{"n_layer": 19, "norm_place": "pre", "positions": "learned", "bias": "all", "init_std_down": 0.00231, "lr": 0.00683, "grad_clip": 1.0, "dataset": "wikipedia_en"}
MLP neurons of a small language model. Each row is named by its layer, matrix (down: output weights) and neuron, and shows model dimensions 426-617. Each number is 500 + 25 x the weight over its row's rms, rounded and kept within 0 to 999. Numbers have three digits each. A neuron's up and down rows have the sign that makes its largest values positive.
A block is one neuron, or neurons of one layer that tend to fire together. After each block is what it responds to, as a language model described it from the Wikipedia text at the highest values.

L14.down575:514501471458508491488498505511508503494472491507463447493522504477454481525471506500526504499495515466517488495463516462497496520518484438507507520521495505519452530532449500487486502550534503477468472469485474527494510518530514506540508509489488510476503511493512500502488456495548494509511508501494485536553482531503474479511500465511545510503517495520524507481516483506522507517500523484504503497462524473525461502498516489475509510520509515509485501470500523517489524498508473440513508516469473497512475543481495486494502507524470484491547503480494498504478521490495528482
L14.down622:528510483488486529487453466512514524491478490502460452534493529503475500487529521481503495486483524497490504512473529496498495492516495548524542507491485479552480511499519528497503474527491461490503523545509482511492546503472531479523517522474497514505479526495481514500469530479546556536476484522532521457534550474506482489530514457484486481546479470458514505482486473464500505481521483507527470478519434483542496525491530484455502519469498513475527510456515517490517493536459508496518522483448500466514481513515507490485483483435493489484500504458495522515541501472503498512
L14.down798:522509494472501516481506504526538510541512483482516463514465545482540474489508480537523507549502510480529542512507501495499490489508496544480509534508522524500483467514485537485461515495504507487504494496507488498442492551499497528501491504489506482515494497494517519509503489539478497554518470499506518492531514457486477441509498460562521526497524515489504547509498497508517514519487578526473509515477526528508514509500487485523541491454489522549510526516476508485472516493551509496491494515484488470494469507471505482514502535457476535495458470498523508486479509478494460483
L14.down1698:481493512505501512492472443429469484475474518482452530466502503462474548543499499520469489454506513495470533452510494450489494492523510504468508520485535552472522485495514472516553488544523520475476503518471481493510520475496523485532474541512496521489455469501458529498538551492480511508473499468472494525499535535460465444503494509500526494538492479524512469496561497448511468520546516501515518503515479499529519473515500512477491454516486520536507529500530509481470539489494531503489479509508509508493498506489474515506489541513527476502486531525491488508499556541487524487
Responds to: Wikipedia table cell separators. Pipe characters separating cells in Wikipedia tables, especially right after a short code, number or title, as in MF | HUN, 64 | KOR, 8.61 | 0.

L12.down141:478480467529526495486455492507532517515480533481488518469525519491497494542518536480473457480501484511477492530457544447517492496537551504530538493502525542502506496515464537537515527553511510493527520492462498483489481483439533506480501529471502479518492478523495498486507450491440480491485488480473533509454504509481496465498499548465480526467465511507462517470483478489506495489483506472500483519524494478494488512537472533507523535463506499493553493505471514481473469472460513498459466515509488504501487498475509512497518513532495512504479486571511502533503507503481478514
L12.down242:524515522506527513556507447535472488504460472504483485507520529509462547529465480488522517543514526484501523468528484490499476537467515474499453514513526534540487522516512526493464501470535479518471515501503487527537509540547506479543489447485537539525489470503493501534506501461518483493505472498495506518511587485572498508482454485495494454445516491497507515482507523519530514519478512495523496492479527507501559473484526525547502474519476495520507475510519503536531490536528518493502492475483493500479497533514480482551533525516483513495511495488471528507488534528483495517
L12.down607:506508504487548482465552491501491485479528500457514467524509517557495503521491493470462485480537542505521496476491497481519546501511536512490562504505542505501537495499515446514501487557516470504545493520496518493512516496481475451472528511502498469489478447530532494512483509511517478534482453488469455474460503507505480461503468485540467518591514497547471493500466498515481468511499500502488523521488477515505506495523495538449516481504494476476503540532506494507573474515524469490485506458478506511515482485470515529497495451532489508481524518481490505496467520561524465486
L12.down1190:463478535522476498530478519518495476457520501527486480507524495481497452508477458513526521515482507478475486525494493480512532559521534525510465480473498485483482497496564521537474533455490474450526449470519520511482481519500494524501482489501529512501506488497522534535513450469487467527486547536515524498493545496511525482433507508522505489474518511483491472519473541529509476519527473501519499500521464547494514512519545484500508509476503474484506497561475522540507522524499472506519476504494491481429565480503564506510523488507483494492512471462514499523501514498452487487
L12.down1469:526529501489480512468540486467510491462509496531475464502482508501456533500474528526500508479534546506489502540546489512498464456480516478469503515478470472497504490518512456465540468517542474499455501492492512489471537436456526472545517505498495504466495513530466530472498485442508457472517505500523513478471523503453497492487534492491538481501481494496498518520518515459504472490543498500531476531511473478478513521503544479476510499527552461514501467546536523503520498532472519509439452509533485495512540467417524541468504479492491491485521530447503488474473516540493515491
L12.down1480:511500512484504496488504511514485527479546525509475506539516479525509453486498479496476484503472456485496498430510501469548498472508531464482484483502489479480509511502493478471412515553488427480518515516493501462507512458559495489503495490474485493475500467489510503555473525492535491491472460500530466505508486482562525425476474429465519527518501523498507495536463517480515503489456551465493517514523490483506506503520512503489518485509480506492499481523485504527491525531519469481494514498487524527500503499482507546548509466516521541493520468508501502560522526518565463540
L12.down1799:513506511515526494481500479517505524569490508508493564480472516531514521495507487555491478475436526514516485497535524511514498491520545456553521498475529501532488510448457514500484535496491494489499511513488514518469458533467486474517506467467479516485459547530530508530492509469515524490497530468490491482496470468504454523486453449480486493513491482486478496542514485462511465443479484518479500483550523453521492474490515510491487467498493455482585515500511526502500505503505491496510506512467491527464494495508523487485517534541518470550462499558498491494517500532506509522
L12.down1977:528508489483465524496511497517519529499452514553496520504494540513520517518524507489441517480503558483509504490537503458462474481475464494537534482522486514499519501508472521494506516561503503446517479522524504521464526447514473520494476492470479487449509509471501504464527485487541494531448520509486543484485514477515494472489537473485492512523513479521497520508471495482482488546494494512504514498506502499512476518512490512517497504543493448469506506483502513474481509503504503536528499477509465491519523517498469490567531508471506474533494503491552504463526508514495457518
Responds to: Mid-clause connective words. Function words and main verbs that carry an explanatory sentence forward, often right after a comma, such as which, when, the, obtain, satisfies.

L9.down1622:511491478515535501491514523494514488521485531453514513533516495510526445488462471501510495493503508532500488461471526492501502515479446532479487530524509516457458475498507459490485466538503476518484432486513449535498489538487434517520494469528484505462481501540521513508460515529486465482483516537486476463508457526506450497505482550498474481479483522514523501510486518502537502493495468504516491479467507547520546512532511487471463469526494470522525526512483490502518517457498505546520493526463510502534515420489527477511499432523508503497504530529488501505476501524528506492
L9.down1712:508517531508522514507475506498533480455529494468496551492550483498497420497480500491517525477472503523501489463518505524539529481475467480519488504480503515506489506453471495476488473477538509479489426503507521488475463509503498546477489507499466470493478474471512490531491520488497466493476521495541480476493501496500494451538470503490499506478488494512478497483479554486507469521499470549483498466496476496523544530536503525534503484513477520519491537446478500496506476521517471527503477560428472500512477519435513572538496480464508505495507497478491549473528526534498505483
Responds to: Surname word-piece continuations. Later word pieces of a person's surname used as a sentence subject in biographies, e.g. Pres-ley, Per-kins, Fin-lay, often followed by was.

L14.down81:471458471534507533497527491506469470491497499477520497507478488552511511499514465520470447541520541536552513504486487510525548479502494493514513463470528478503483500476542466523490509508539471479486515528499488480507508545553527526519485476506513497506472526510451519494522550452506469500511452518518481506532459456521540532471480483486518522539438532510460512508508473492490490469528468526501519470505511518520473486523494510452549471520507509524492516471524507494524512519541534495472502493504532506477509513532485508498486492488530508509540513521502525522482517524491465515
L14.down1878:464501496515463493492485514488477462467535481464490493509518493517495500491519521537506485521486509523504492520535499457484498523497501497487517511483475518538477508490528507516487500486537513452533512474506506489508492515497493478500498512504522459510483527488446450500509537475487554495503509555510509538556497529503529505525478505501493508469464524491473546475510513477485473460513542518515497525492553478492560519512500481498496477495511511535457477555515484490512483501540518515475518530532551467498497460484537447455481514504482523487473516494520534535556544481516533477
L14.down2094:509463495496497485478459489527516482466510471480522499523521494517504449511506540509496525508515480489501520467474480530494517509496496494471502522556507503498477463525510498498512521531558522484499494472471485498500476522494446508502500562524467498458490486484499490523518509515513505519465479511492534465539513516495519449543446486510533513427491494478555454489549509437502530529497511495521500477462503576578527516538508499511509454522484533480462498503492468466466470494473487483502502511519520450513485526502494480546500511518512544498516476468541511488480496459439509538
L14.down2258:512502545477510512510500449481490466530543504510502505511515535498489543497512512519430472467519494534498535509525513523459464472525519507512544523493495483502466463544498495488495492472489511480480489445531483492489503481487450493479518520497501550529460519511509447499453527507541515503445488493512488495562470503529510547508512486498476511526474510490522526522476509491495506507498499485485483534539580528512480472513525474462486471521517509549462524493505488489489495503491456480489505525504494511500527515517511510529499480528498516524493480472547520488553503500493473512
Responds to: Capitalized initial word-pieces. Word-initial capital-letter tokens, mostly N, L or R, that begin a split name or proper noun, such as L|undgren, N|oddy, R|isaralda.

L9.down1067:489531446501527518498508504513506529468506487522497471519517448501499521502473520526518466482464515529499469466478511504455512479481498558485491468512463499480497494546532438486488511488490510447514502505493471477478517503488499482506498482496527478537462487508511505498519491488512548448485490489500476505503526549485478545511508528518486519506515483503509507521430491508523514501477530495516475465494501560476506500477505505486482490491496514502507530526517512499508538490499505494539472482485505471550523470499492433494464446498511490507473492547496504512497555543448493514
L9.down2281:470533496471489518485528469455486546455508526525521478514498488486536444517492477467546508483463490448471521464484552502485492493479479499518528465476498504483502435531498505528474559493499462521502478517492472520469517522477505452511472486513554485524483494496507517490515531516511542545440539490497510478484526536501495496523515504497563489473475497457514464499520474486486491488435477526499521499449509511505502550504484509510539481501511465468468495498501529490500482503459504516511490498459487511490517537500460499491492485488510529461460453497507481481517499507467433495
Responds to: Table column separators. Pipe separators and cell spaces in wiki tables, chiefly sports stats (Apps | Goals, W | D | L); weaker on "to" in year ranges.

L12.down276:552529483472481497514519459527543514473543513475532506530492521493512459487492491499481472480526544499528466498508524499559483497496461466530522501548498510474504441504550512525504520531535502552483488470491465499502521513518506518513491501533502495458471509503524466514499497488490541547475501507485490507486491500473491489506487499555483518544470489491549506494486462513468498514510557475481461460518481541480509494537477506482514520473487469443555503506508524483490516451515489461529496467526473502472520515500535513523494496508502500506517527510504467508512522490532533484
L12.down295:520489497526502497519509533468539469461475487540473452517493463533496484467472494481528557454508491534512492502493476461535557436528488510482517497464515540487543534472532475517490513477466463480504500538492518518546437535496513492494490488456496489501480466496468488520508481501542492486573510456485508508501541489529523475495498514514508541537515450502502454540529471484493523498471464486487484498466507516480503514503507504518490499492485498450457495512482474539501469471518489528468532468464509490497468472487504528511486471493461480491508512434505507527499492512519444490
L12.down343:485477495498540483519518464517522510475510499501498496489452471493520476515485440504499516510494512478493444494514501509506559470483525484525512477495473503499481480538499514503480470490495506519482453465496557525506530524533508503493474484505511532499512466438528474542504543480505501522486525519495524533495516482480469515528544483499503516474504499535550492507506512492494437489515530512464518494514515550467522506509495503508483498498458473516526499558529500526471501470481459504495491503474537540490551495564522483511498512536522465508435566482531511492521524499508472470
L12.down517:570486503457501499509513499551523450480509554502522530535482520438514477487499495500476508476520516506541463487493513544543486482554476488508527505550520507516519495534513486523510532516507463547409492530502461495509498522517487498527481494494469482504505515522519519530487486508507504513466498482501492465514521490489481496492477491554472538517484491518510487493501490474499456514503526505538507489492490543470447505518485487512474492463507453469492502481555521469540499465454496475456487491448452533478502484499521505525476491554538520504464515521494488554455484526516506518
L12.down1112:498550486512526480517582528502493535499499505503481499505502562500511479539503478490515545498470526528520480475454448521519532476442475521493481519463487530495482483485492517539467513496486511513513507515501508527451514519525502535515506524544500531454488494484510475503513473503473496483491491515481511486498514547512480500499534504501497501489479481520501524513515461508538489495473509523510502504470501486518583450448500504442456547531513503515474513508493513534525506496498520490516502510462506488489484504486490523503511479491480497489493528508456511517485495489560485531
L12.down1161:502495511519490511508466506499495470435492516473495496516528524453465482489528508495482494478472525525505521505501491480489507538492504510484499531461506475450524465534448514496460474493483511471532495498495531474459500483504477501547524481543480532482450471492467471488501509501439499519530504480485501484459507533497419528511502498474492464477525512495508463463539471481472521487497503531526565513493532511461490526495519512462533527507460478481505532520458499521499511514543481453522517483515480504515488476533474475519468553463521504515513531452500478479516487517518517482
L12.down2281:546473455445508524550494492493501478468485519511535479488510504508533486450533495482500512467550524497501442502515504480511502486459516536519501500517475546532517488521519503511537546511531446502486509518510517497494471508492508503502499493494535503496519499473518527491539487543507477505509509498474499505496530459494455497504540494504508521514516494534489492490481515506529484510503480484501506455495535489473510450438456468475500513466490519487486497452545502519503494486445497465474504541505433489513509516491484513528500502477547523516512475500506521497516504509518468505
L12.down2358:478504523552512463464501499511487529518508521519473521483517510533499475466521494510470511492490500520519548491534473490481509481522496472509500546519476487502476471504503545517503467469528520532512474511500476528534508489500504485539507528536488498428463491505458530526445505492502525482527512516503497467477469474473554549437468510478506485487471466487463500490485497534489550480499494490478480466469537471481521555507512500540535510504499522514491500509490483463519526502502480488507491455518504479495523512484510485514471503499479476511482498547483448521514525472482487505
Responds to: Article-subject name start. First word-piece of a name already given earlier in the article, often a surname opening a clause after a comma or period, e.g. Pres(ley), L(enz), Cam(ras).

L9.down448:563496525462512527554478498469517554461467463497505454463498493507512518507510464463469505488502531458497480472542504506474503497492463492480463503530515428514469490482503470480506502527482534533528494559515538484459510502498466507468512515493505507469462514486488498508491508477474494514498541490501515506519472531483461496494542483543458536487549491527488508459451517517492484481504554498509487539549485477518495527501504486453469483520513495496472498466493500508538496503530477483485465455515501468497492467505501480519512495481521512528512491504518473453499446475492493492
L9.down1167:542529499474499490502491472462469493516490500455534464472495509465493501516528503530507503462512473497506478460515530534511524525466516416514489470481507479497484506545502467467538453489474506467467486523502488481559528514491471522499474477501531451497505460473470518490509503477512479506515553482507498481452454488544490525476484500471477528487506492522532518514487534529458487503498531513484518519491466515491499515517495503486494520503444550465519502492501501495504550467479444551558515520489488461490492488495480503518551520499476464504556519528522464506507492518500480507
Responds to: Relative clause and predicate onset. The word starting a clause's predicate or a relative clause right after its subject noun phrase, such as ", which", "it was", "The movie, which was".

L14.down248:519467492503516469503477469469470483493486523503522539503497493492491543470489524499481523490506498546472496504452517515463504513528448487502496547529478497452541510506452514545534515474520501495576535506450503497461518503530464548521481486456484522559486470517496522504491467515524449512546506458483485491513515520486519487465535515461511521464507487504491482546479502430569520547466522461494506487477499484460493516490513471515500509484533495454476513515485533473495516525472438511468502558512506503497494485484479503539485498518485500512507491518501479482487554474513508500
L14.down316:484526552510460485480495513447520473468516454520516472482525523531502530549510537458490515502497472481535483482466504518528464562517511470443497492514507509560506482489493478507488472533488505490499549460490503506505522499468546481509467486529506510481524509492515511534482500544528510492519495486474495482455538515467492484449504516491488477481549518470487512485510542491515501496504501471496503568476495549502467537509493520493460503499558485512491487521485506543504499541487498531549534515492484467506507499471493492496522524504529507509476454485479499509486449505489502479
L14.down693:520506481513479474510534466452501485523506499521507520501514481463473477459501511495543507467464458506500466481479530456492464503496484529567501492472444495520507477513513542496503516477463473478553524478487482460512458492518536501486496539540516515508499484509518495483515502465516474509496501530430467486486514456482439492494470512536473477500483515519531483510497537538525486485479459462527491558488499520476508484474504473488477493526487495475504483507532481533523557508472532486497494561480517504502523494503494534509488483480498511487531508517485481490521485510532486500
L14.down2283:495487486501482504498494479529483490507538518501505520500439504446482544494549502451476469489523500508495442446486473499526481535466469485446507493502515477585528501519489494479502477516495555528515523497483477464494509519486465501510481515541492499517495501496500555472500452516499495495498493460525517511471494523484532511497485472493513474502490497524508456486495510487531466493484525505498469499474532499463492519515485477522510497521503488569511473500516530511511530496484546588494474505506517511500480542546491462495510511464505499505547466470492469485497495481511502478
Responds to: Capitalized title-opening words. Fires on a capitalized first word of a proper name or title, mostly "The", as in The Lion King, The Falcons, Thessaly, Theology.

L12.down231:482510449473513468514488525500488485516489534460480470502501513474489531514468486493537547513492493519478495546496531500480545441524470486457484496515529475506546481492489493517523488488494501498505463478467538489451556536523500516538445498516513508485526499492498492497458512463463466528476496513539500565458525476506463443476544486529521489533465499482440526481478447550511491488509533538536497506510520513539549484466468502549493554518483514507540493514461476499504486479539488527525538522510479485558457520491485507470493509465496531504548468522464473483532475468530459547
L12.down539:496502508474497512512543465523526495523502469501512483479496452486478495498538501439506505480482537484452539502455519505495496461483455475478518509502480505500491492462536509499475529496509494504487495493398497508515442551511479481534528492488502519500463497470512520490521472458475470527488525495479496506477505498471503540506481508499498516500503491480510483556517521492506537489519514486487502495488512474523511466527475537542481478445518496494503516504461530520510488525485486506537541493520481536508510525548470507515524480464511487484470513497470499490474518487475558493
L12.down1240:432506458482497494534486470503455457526557509529500483478505505502518521485487515483486455502509448509516525500422465495499499497489520502487472505494502500485536487518494513496492515521472527532500498510509487492501490456501512483517473507475506501466480475528504483490496516498546482487488522519527515517477467501502517513505513529525465475488490489457487470494506453544497510506483516487517485477518473485520490471487493496516484545511513500510470458487478515537507489494508517496537485475450486490538484540444456474480482509497481498532440523570487492562515501504510483503
L12.down1270:497475513504519449509499472472454497517478474467516492487492472456530471493513521503539476528507488516497498463487511488510497521452533511493542474518504462487520491496498472498467469482487468540545502508481492491508511532474466518484452496466499482462527495496497501520502491496490439480520446482505526523529480533484509499502501465520453483489544495538478525492513494539499505537484496493471501440503539517496505515519507501501502528541521445524518508490512492539502484472513507511533480515512525529486514472448502487542494431513529482490489484485536504500515500481453475540
L12.down1612:483466468476503473500450510504470499522532510521492468537541444472457475466524450525532520465509501462508527538475534500502485510436504507532509501510447506459478491537519473485480529489479536555481473479495502488483520510497505510550487450538513521490524471484499497476470492488548519562508530451485511545528530466472473499481456511487478440500476484512497502507481441502479492484527471506465485525474468449551510485508517525460497531489494489540457488439506460485496495492482515526510488502460454490483452490471471510487481537498509466516556484520519507488530545497571525519
L12.down1926:497524493550531489446499487447503516558524485463505506494484518520479476457468526483496503518472510504491533497495483517484508550479544524468532499522490496502444526499492500545471457466525514503494505489476508456508514477483486486501529514520524489533482521528499517500482521527500472551464501494495508485446502472486477478497526503510527529501514479511488493465491513517507534505521506503513542487542477489496509532538531453490502506503513483487493496512476492509451523513491505510503556506497492496487551511465483556531520496477455499455498470536473481545506479543504521497
L12.down2049:483512482487526488477499522508515503451504476487499505494525511502501498523528506475488531507487503520530481522478501470470474484513504514468484529489513502498480452524463523491512512506498524476494519458432514519517503524483486524532494504525475482555457498468496483511529485512491520556482553492463479476496459501506499500487486505523510512499499490503482457483450504525525539472550529492509479461479514526516528504513518506493512497481508494465526506517509510465489478522495522462512496488508456499544456537451483471492491525541521502514467471505471484501482519478517495524
L12.down2291:531516506466536512506536479498552497532501512530508449481535505496479529473501484504523477469455493476514508473516508520543504537467485533493529446510475490496531505510530518498478505533474504512505459509500472509514499515466562467490519500522516530502492461503472518492514475449535539502468514510483560486505494507496498495453477528485496450529504485513505514516501502493515523517459530519495495461477503503513507520488474533501510521516509479497504498506494530532553509489485504528491492522475489521491525506512490486505528518525503426515461494512553523483522551492486480491
Responds to: Table cell separators. The pipe character between cells inside wiki table rows, mostly right after a number or entry, as in sports stats, election results and match lists.

L9.down465:560527498486481481470491534475495503486474459476502507527494521501491481521538463474477451469526519496502512511530515526513489477458514501506501544471512505488473504473492471500517501541507454512512461510421500502551474518486471515498498531501482496501488491513481506526492530484479468511486492480506471483531498518492526481539476478458561501463475517501526528500465479520472516479469467541489514515496511473492456496468519509535486546485467511509476532520530508497476515505500514542472528503459472468551514475491529538488448482505526464499521518501509510543517496500453478507
L9.down1714:505518523506514503487488500468468464514488538463452499500469517497490514480477529452474560516476521503496501485478495525517492491475495530461531564453490516517498496466473543500456490533425513486483517483466519491497465481530499521504494498526487546483514507484515493501492498463529497487501526505511484535486472551588492484461531519514540508483515494472536570469509514518484539475479501472550564498519514506514491483545466574529480469494474449511474504477471526495477512489474511548503488542523509517497503471479524477532512469525471503499492496491498547540503552526519521500
Responds to: Pre-proper-name connectors. Function words right before an organization or place name is given, such as known as, organized by, formed a group called the.

L12.down46:508462524512528495448468529477515470528521501537488479502506491506462495556449498485492531493479493493511480492464464524525544567498477506508485475490456476535488434509482539475494554488507476496512537541480505522521481494518493501520527517535514539463496474489456516507525500480482519510483511500473525483527476552485490536461506481470485516495469450467534461485497506493472504491506513535485490488480483486501558602501469474546494502492490485530504493534495513509482494491518534513522461501516480521475518525522469475477478551528487502527490556534487477450473448500479481474
L12.down243:492505518454499480485500475490478512527535513506525476521469503510522479531495502459495521450529532512501515476488504487457509491475504572534510472537472491480507496491489480470491526537521519507561525502489437510484477472489512474523480463541485518509466511541513481533500542501547496515454482525474488507518518476516502542486462459526502482491456497495486510493526507480519484464498510481474491477504457474498466532531493504472486536484526469476465514515500516520506522504470454528564471470542527525474510464484504511526483553514466491503476507524478522481509485467543485503
L12.down685:526485471511470496480526493433483493480526483479486520484505454502489471524493496493524567509513478516498477459480533564489516460514451490467447486522499453523501519508542526517535487523465539503488502476505459491495496485475492475535494524479489553490520515493504491528511520507524521476503485524512519500498509558497510476474479539476481479501496442530499454507511471513498502487521471494504470510531498504491468508471469500518499486545401468531534525463514529506527511457485536502521490502452497482509505516468533508488501533484481456490461528517446546522483497509530497510
L12.down807:517469483516495489540504504516518538533473521510482532511497459490481517534524518517514469516514514483532505480463464465503513518519461502493514525453478519527504475505533497512474457570469536516501503497486507481500475500501510504487481521507484492531501540521491492498523493513504525479521495517491463472473494503501550513493462479506512457481510457511503491517542525516487542548516472483482469534494527545489504485477512499495461494524552495488509466534508475442544493503486462498519459499475507512506493511489509552502518460527495501527464471465484433526486489492483480506
L12.down1351:485476519524505519504494468531510515502511474502485483439489526501488548527516467476502465500499488523514516479473513489492524465483524501479527483488476518506493493487485515516477518556494532564487490509480542506512531481471489521480504521506491490527516506471498476509556504539511508487538508477482512528540471495471485459478469481506493468516447503450495466505493498476505456536473497493512507526483515482491517510506493467495497528485477497490500482475482506482492511487498497539531490501502524472466465475474554485492481478466476533539491491507505503495451488455504458522
L12.down2124:517498501521486460532508496468465502498531484498500527459547517505502471506495438502501448529492507548524525514515494523479505502459545465526521505480509510456486489496532492502492491480487480475489509511518477500510457525521490534528486480491514505500477576443495490530474515508513496483513489495493531469457526498450509484507441535495522499498529454497481514519514485536484493493513501516522487536497526516503501490492534536513471458464478484534506497504536497507544535470467487533518492533459523462491499492482489476497504565506552531542530509508437525495513522509460472497
L12.down2286:515508507485493457496481510560509482523439420468503504435521507512487469496561455472490487514517513506489503454513486514496501498460472508510511504540443505481530524526512517509496492507491522465526508541512461532528493453504496488460464500496516489524492493493494480485474490549464508517473461499461507560519547534476458524509476519504487486464490516551508471455484521455500443568494525496511512527466534509506498484527490481498508561510567505512503534489453506478515560529505476505505488512491548511523523431501473485518500462491483493465510516511467520500499482542470450482
L12.down2415:491519490471505516516490514491503479512478499490517464462471477510517498499525522411502489466496462452477474467500554526504518495449496511528455499496526523468501483468502502474507518498466473529484481499515540506531504478513533509506487496488496562531461460489509501523556547500501476463464489515515469503516479513477485475514506530483523480520539521517497545497544509502479429486526487473568491510489449527505482491509577476519523507485486505513453519485520466498525503469531474516492548506528521497504421529535508529493477505487499515459525522508475505486508511508491530512
Responds to: Start of proper-name titles. The word "The" (or a similar first token) opening a capitalized name of a publication, show, institution or work, e.g. The Skinny, The Village Voice, United States.